From a checkpoint of a small transformer trained on Wikipedia: 7821 steps.
MLP neurons of a small language model. Each row is named by its layer, matrix (down: output weights) and neuron, and shows model dimensions 304-399. Each number is 50 + 10 x the weight over its row's rms, rounded and kept within 0 to 99.
After each neuron's rows, "fires before" lists the tokens most often just after its 100 highest values on Wikipedia text that the model never trained on.

L3.down2068:36 68 53 62 55 44 46 68 53 44 49 40 50 50 33 45 54 51 53 46 55 75 53 56 59 38 45 36 32 57 47 59 68 39 43 49 47 39 53 52 47 48 68 47 44 47 54 35 52 46 38 61 82 67 57 39 42 50 55 49 59 48 48 50 47 44 40 43 52 49 38 63 70 66 60 35 42 37 54 48 62 60 53 43 42 50 45 52 55 38 54 42 55 58 46 38
fires before: " |"

L3.down1258:31 50 38 44 53 32 65 46 42 60 50 44 43 55 47 55 58 37 58 36 53 34 38 49 47 48 44 52 33 60 50 62 35 49 63 44 64 53 46 40 46 55 42 52 39 55 53 46 52 57 44 26 47 53 56 37 43 58 43 39 35 63 60 48 61 33 45 57 46 57 43 63 53 57 27 46 43 45 38 63 48 57 51 73 45 44 41 63 46 40 47 69 48 34 61 55
fires before: "\n", " 0", " 1", " but"

L3.down2761:33 56 43 57 53 52 73 66 48 46 48 41 50 50 51 48 67 66 57 56 37 46 46 54 51 52 49 58 58 64 58 65 40 38 49 62 47 52 36 35 46 62 57 63 52 67 54 54 47 32 61 42 50 43 79 51 40 58 58 52 43 63 47 30 51 45 63 33 50 35 51 63 46 41 59 55 59 49 57 66 55 48 38 66 38 44 54 60 45 38 33 61 65 46 52 57
fires before: " |", "\n", "|"

L3.down2586:39 59 42 45 49 40 48 47 41 42 61 44 68 52 41 66 57 53 61 58 61 51 52 46 67 59 39 60 39 74 42 55 48 45 64 51 63 60 63 49 48 66 58 71 35 53 34 64 50 55 57 43 50 47 74 63 53 52 43 73 43 50 40 28 53 57 40 46 64 41 38 50 48 56 41 51 47 74 61 54 59 53 51 46 47 46 39 64 48 64 39 66 41 62 50 42
fires before: "\n", " |"

L3.down143:30 42 56 51 46 44 72 48 60 50 67 41 56 35 53 56 30 52 35 58 58 55 37 48 41 52 54 43 47 55 55 38 54 41 53 42 29 58 55 53 46 54 39 47 46 56 60 29 62 54 52 58 50 37 45 49 54 75 55 55 56 60 40 37 63 64 49 56 54 56 57 37 55 48 58 44 44 50 28 48 66 41 46 66 57 54 72 39 59 51 38 54 58 48 40 67
fires before: " |", " of"

L3.down2166:44 56 50 61 72 62 63 72 52 35 49 47 54 55 54 46 43 52 54 51 59 63 47 49 42 58 51 55 45 51 45 61 52 53 41 48 52 41 43 68 53 56 51 48 40 62 66 57 51 48 66 51 41 34 49 58 55 44 48 62 80 54 56 29 55 58 46 38 36 38 47 60 43 51 38 62 54 56 45 62 63 64 53 43 39 44 73 44 24 32 54 50 47 36 57 41
fires before: " |", "\n", " 0"

L3.down92:39 60 48 50 25 45 44 51 56 49 50 47 58 49 42 34 53 23 61 45 39 55 66 45 54 60 41 59 46 46 35 71 39 51 33 59 41 43 56 41 46 28 60 69 45 42 60 59 66 47 58 37 53 45 62 51 65 42 45 53 52 50 60 44 52 56 50 34 43 50 55 35 52 53 66 62 46 38 51 45 63 58 48 33 38 52 39 53 54 69 40 29 45 42 41 58
fires before: " |", " 1;", " 0", " 0;", " 4;"

L3.down246:43 48 64 63 38 54 34 47 63 54 53 72 52 64 38 52 49 43 59 43 51 51 55 60 65 52 40 53 31 52 50 50 45 45 56 52 43 36 22 29 26 55 59 35 45 49 46 46 28 39 70 55 39 57 38 50 64 47 56 45 55 46 55 45 59 27 34 47 71 45 48 43 52 74 55 31 45 61 36 52 56 44 60 51 33 51 43 58 52 36 58 42 63 43 23 49
fires before: " |"

L3.down593:41 46 26 54 53 30 66 50 47 46 59 58 65 63 45 59 65 69 42 40 52 35 54 49 47 50 67 68 49 63 34 59 39 43 63 63 35 73 44 55 60 55 50 54 31 42 47 73 60 58 59 67 61 47 56 37 51 53 55 57 42 55 59 47 51 55 67 64 47 50 54 52 51 46 41 27 37 34 49 48 50 57 47 49 41 48 44 48 41 43 39 55 47 56 57 64
fires before: " |", "\n", "|"

L3.down2305:36 61 35 51 64 37 68 31 52 49 49 65 43 50 36 40 49 60 53 52 71 49 67 52 58 55 46 37 40 60 36 58 52 36 45 48 56 63 55 49 48 65 55 69 40 60 42 40 46 47 52 58 60 59 44 63 62 31 39 55 56 46 48 30 55 71 47 47 47 46 48 63 53 57 56 44 50 34 57 52 52 48 48 49 28 56 35 51 63 38 48 54 64 53 40 59
fires before: " |", "\n"

L3.down1311:53 57 51 69 59 43 46 62 51 32 54 49 54 55 58 74 54 78 55 32 45 40 52 49 37 62 51 57 41 48 63 58 68 56 43 46 66 60 49 59 48 60 70 48 48 56 56 60 41 48 44 43 44 47 51 70 74 59 65 53 53 50 53 42 38 53 48 39 43 47 61 58 65 62 56 43 52 61 45 72 49 54 58 58 40 57 62 60 54 47 55 39 62 59 60 57
fires before: " |", " 0", " (1", "\n", "|"

L3.down203:44 49 45 58 45 49 54 49 45 64 47 52 64 36 33 49 36 62 43 35 66 43 62 39 77 38 67 49 41 55 64 63 38 50 55 59 55 66 57 41 35 40 52 60 47 54 52 43 39 59 54 47 63 48 50 58 46 44 28 63 34 54 54 60 55 49 52 55 41 65 52 66 64 67 45 42 56 59 37 68 61 60 76 59 50 53 40 54 47 48 44 43 38 55 55 61
fires before: " |", "|", "\n"

L3.down563:62 56 44 52 44 41 47 57 43 44 41 55 53 62 51 60 55 58 50 55 74 27 62 58 36 47 66 50 52 59 48 36 45 39 41 39 41 54 47 45 51 63 59 54 51 48 52 47 51 52 49 56 49 56 63 66 35 49 61 62 38 55 40 55 47 35 43 50 53 53 55 44 68 59 48 45 47 80 53 60 54 50 60 59 52 42 44 49 41 45 52 43 53 62 60 47
fires before: " |", "\n", "|"

L3.down2120:38 41 45 63 27 51 44 53 51 53 53 51 29 56 53 58 56 59 61 51 54 31 50 56 42 42 40 51 28 59 70 64 48 48 39 57 45 42 47 69 52 50 36 51 46 54 56 50 58 48 39 41 47 70 64 64 72 55 57 68 37 44 53 45 41 31 52 63 43 47 42 68 46 49 60 57 42 54 47 40 40 71 47 63 47 50 45 57 54 37 62 62 50 45 56 60
fires before: " |", "|", "\n", " sale"

L3.down2412:48 60 46 62 34 40 52 47 37 51 40 38 57 74 65 43 60 53 50 49 66 61 53 58 54 50 44 47 45 48 43 39 42 59 40 61 56 42 35 59 45 31 59 40 47 38 55 41 57 44 53 45 64 46 66 42 42 46 53 43 38 49 48 40 39 54 57 57 53 51 42 55 48 47 63 36 42 62 54 43 45 38 40 60 29 63 42 48 52 35 49 55 51 35 36 69
fires before: " |", "|"

L3.down2348:45 33 43 60 52 34 55 52 52 46 60 46 57 35 51 50 59 49 55 56 45 57 62 29 43 61 49 48 58 40 48 31 59 59 42 55 34 35 60 52 57 33 54 47 53 40 70 37 49 56 48 46 43 48 32 43 46 43 53 70 50 45 47 41 41 37 44 48 49 52 40 57 55 42 58 65 55 35 52 64 68 58 46 43 49 53 53 51 34 59 57 37 41 40 67 37
fires before: " |", "2", "7", "3", "8"

L3.down629:60 51 46 60 31 67 40 53 55 50 59 56 35 38 20 51 61 60 58 33 27 54 46 34 63 48 58 42 43 52 45 64 46 25 56 35 44 51 36 56 39 45 43 54 43 51 44 46 33 51 77 47 51 39 57 38 56 55 41 62 37 54 48 39 65 51 62 57 56 40 41 53 31 61 34 41 43 42 53 56 59 35 57 53 54 60 68 43 32 50 36 55 45 56 56 64
fires before: " |", " ", " Swing", " of"

L3.down2415:43 56 54 69 57 68 55 69 65 58 48 51 45 40 48 47 61 43 65 67 59 44 38 43 61 32 65 43 46 56 44 44 55 44 50 56 53 53 44 62 50 50 45 61 58 51 63 46 64 47 58 49 62 35 47 54 56 42 57 37 43 32 70 48 56 55 52 43 45 60 46 60 49 32 33 24 61 46 31 36 51 44 41 48 58 52 50 55 48 50 50 57 55 46 63 68
fires before: " |", " 1"

L3.down2092:52 35 64 58 54 43 52 56 55 46 34 42 66 44 47 53 53 53 59 46 39 42 65 64 41 55 64 63 49 44 48 40 55 64 54 53 52 57 55 52 42 56 57 46 47 55 61 40 45 58 32 33 37 31 48 49 44 36 51 45 45 41 49 53 46 44 62 49 44 51 58 58 68 74 49 56 46 44 62 56 39 56 45 37 51 46 41 34 39 39 62 57 65 49 46 53
fires before: " of", ".", " and", " to", " in", " by"

L3.down422:47 44 34 52 60 32 51 46 49 40 48 74 32 41 52 60 47 43 47 65 56 46 51 48 25 71 55 40 50 35 54 60 50 51 58 57 52 69 34 32 61 47 48 67 53 70 53 58 57 54 53 60 33 50 53 51 42 54 46 66 43 68 54 44 50 47 40 44 55 47 43 55 40 50 42 36 41 49 41 55 41 53 55 67 37 45 60 51 33 69 45 49 53 51 56 57
fires before: "\n", " |", " 0", " 1"

L3.down660:60 45 29 42 72 43 18 53 47 63 40 42 54 53 36 65 38 41 51 62 51 47 59 51 58 56 54 52 63 43 43 38 60 50 44 42 50 41 45 52 46 38 71 52 55 62 48 44 36 61 29 56 68 54 44 59 56 47 47 57 49 61 60 52 54 58 61 57 58 52 38 44 51 50 44 41 27 46 71 54 54 43 51 59 44 64 53 47 53 69 34 49 46 62 53 53
fires before: " |", "|", " to"

L3.down1388:57 61 59 54 72 63 61 51 54 56 65 53 42 43 56 49 66 22 54 60 57 33 51 71 40 28 59 49 66 76 50 25 41 57 46 40 56 58 47 45 44 69 60 53 61 56 44 51 40 47 33 52 41 64 37 62 58 52 42 59 49 45 48 51 48 49 55 40 40 60 34 47 54 54 58 56 42 36 33 50 54 77 58 59 55 26 53 46 39 32 45 48 32 59 47 49
fires before: " of", " to", " and", " as", " that"

L3.down2705:69 47 45 45 61 66 57 55 53 53 47 53 33 49 60 49 45 64 43 57 55 39 37 49 45 39 47 61 40 66 64 44 49 49 46 53 53 60 57 53 58 45 62 57 33 54 69 57 48 32 50 51 45 46 51 53 52 47 42 62 44 54 68 60 42 52 59 54 50 52 55 55 57 60 58 40 41 49 42 53 50 57 32 51 70 72 48 48 56 50 66 39 44 32 45 73
fires before: " by", " in", " on", " from"

L3.down244:64 65 45 52 60 50 40 54 64 33 53 33 59 53 53 45 65 43 53 41 42 49 77 40 45 48 27 51 35 67 48 67 38 45 32 55 59 53 50 51 48 53 64 48 39 43 34 74 46 69 61 51 56 59 69 46 53 44 80 76 58 53 39 27 64 60 35 42 52 37 52 61 52 47 49 46 46 51 52 56 46 49 46 56 47 36 22 56 49 29 47 50 51 60 71 32
fires before: " |", "\n", ";", " sale"

L3.down2404:56 56 56 50 61 40 50 79 59 59 54 48 56 34 51 46 53 50 52 58 37 50 62 59 54 70 49 49 41 62 56 62 48 46 47 50 48 75 54 54 55 37 52 44 57 51 54 35 42 42 62 41 52 48 63 53 54 56 56 56 36 52 55 49 35 62 49 50 54 39 50 57 57 38 44 26 37 50 51 51 57 56 60 65 50 50 33 43 55 45 45 47 55 39 62 36
fires before: " |", "\n", " 0"

L3.down472:36 59 51 54 64 43 56 47 49 68 47 47 44 54 41 59 70 39 67 35 60 35 52 56 58 43 44 60 31 42 62 40 44 51 51 60 58 58 44 50 42 52 66 74 37 63 50 50 65 48 56 42 61 53 50 36 53 36 52 42 37 39 44 43 58 54 47 60 47 42 31 70 47 54 40 43 59 59 45 51 44 76 51 50 61 49 22 43 54 33 44 50 52 60 43 41
fires before: " |", "|", "\n"

L3.down1555:54 43 52 66 56 44 51 37 61 70 38 62 49 53 53 49 58 68 54 48 58 40 32 50 51 48 30 27 44 47 38 45 57 69 45 38 42 48 57 42 60 37 45 39 61 42 55 53 54 44 55 52 44 61 35 50 54 41 51 63 58 54 43 59 64 55 63 66 65 54 26 62 39 59 59 63 49 43 40 42 53 54 57 49 52 52 67 42 31 46 42 59 58 40 52 52
fires before: " by", " to", " in", " from"

L3.down2708:47 54 65 42 43 55 41 59 37 61 52 54 61 51 53 55 62 49 45 61 59 56 52 61 39 51 46 48 60 47 63 44 57 53 44 61 36 39 49 39 57 54 45 31 57 53 64 43 39 41 41 61 40 28 49 47 49 44 31 19 48 51 53 46 44 56 61 54 52 69 29 59 62 43 48 49 51 54 47 55 61 73 39 39 37 58 41 53 47 46 46 57 46 68 49 59
fires before: "\n", " be"

L3.down236:43 32 65 50 47 43 58 59 54 65 62 26 56 36 55 33 66 50 68 48 58 38 53 55 39 49 34 40 47 52 51 40 44 46 51 54 51 48 46 38 47 57 52 43 34 53 61 42 55 47 61 44 45 61 36 48 57 58 57 44 57 58 53 53 44 49 39 48 71 55 68 46 45 57 62 46 56 39 43 38 32 53 51 64 57 47 54 44 56 39 61 37 59 56 52 38
fires before: " |", "\\", "agger"

L3.down2475:64 55 54 50 55 54 39 64 64 35 42 57 56 42 48 45 50 64 53 62 39 45 52 47 11 56 51 50 52 30 60 60 56 56 33 64 51 59 56 50 52 42 46 65 65 51 64 45 38 70 56 43 50 35 53 60 53 53 31 37 47 64 46 61 55 50 55 47 51 47 41 66 45 38 67 60 55 55 42 31 55 46 51 52 44 47 42 48 53 46 64 48 38 50 39 55
fires before: " |", " 0", "\n"

L3.down917:51 23 50 62 45 40 76 57 56 53 41 65 55 48 51 50 39 60 53 45 30 53 52 53 35 49 49 46 61 49 64 50 43 42 75 58 55 57 45 66 63 73 61 58 63 54 43 40 46 64 47 49 44 52 50 34 54 49 44 63 51 71 57 49 63 38 50 57 47 63 33 38 57 59 42 49 49 74 56 36 47 51 54 36 70 56 54 44 49 37 46 63 55 33 57 64
fires before: "\n", " |", "50"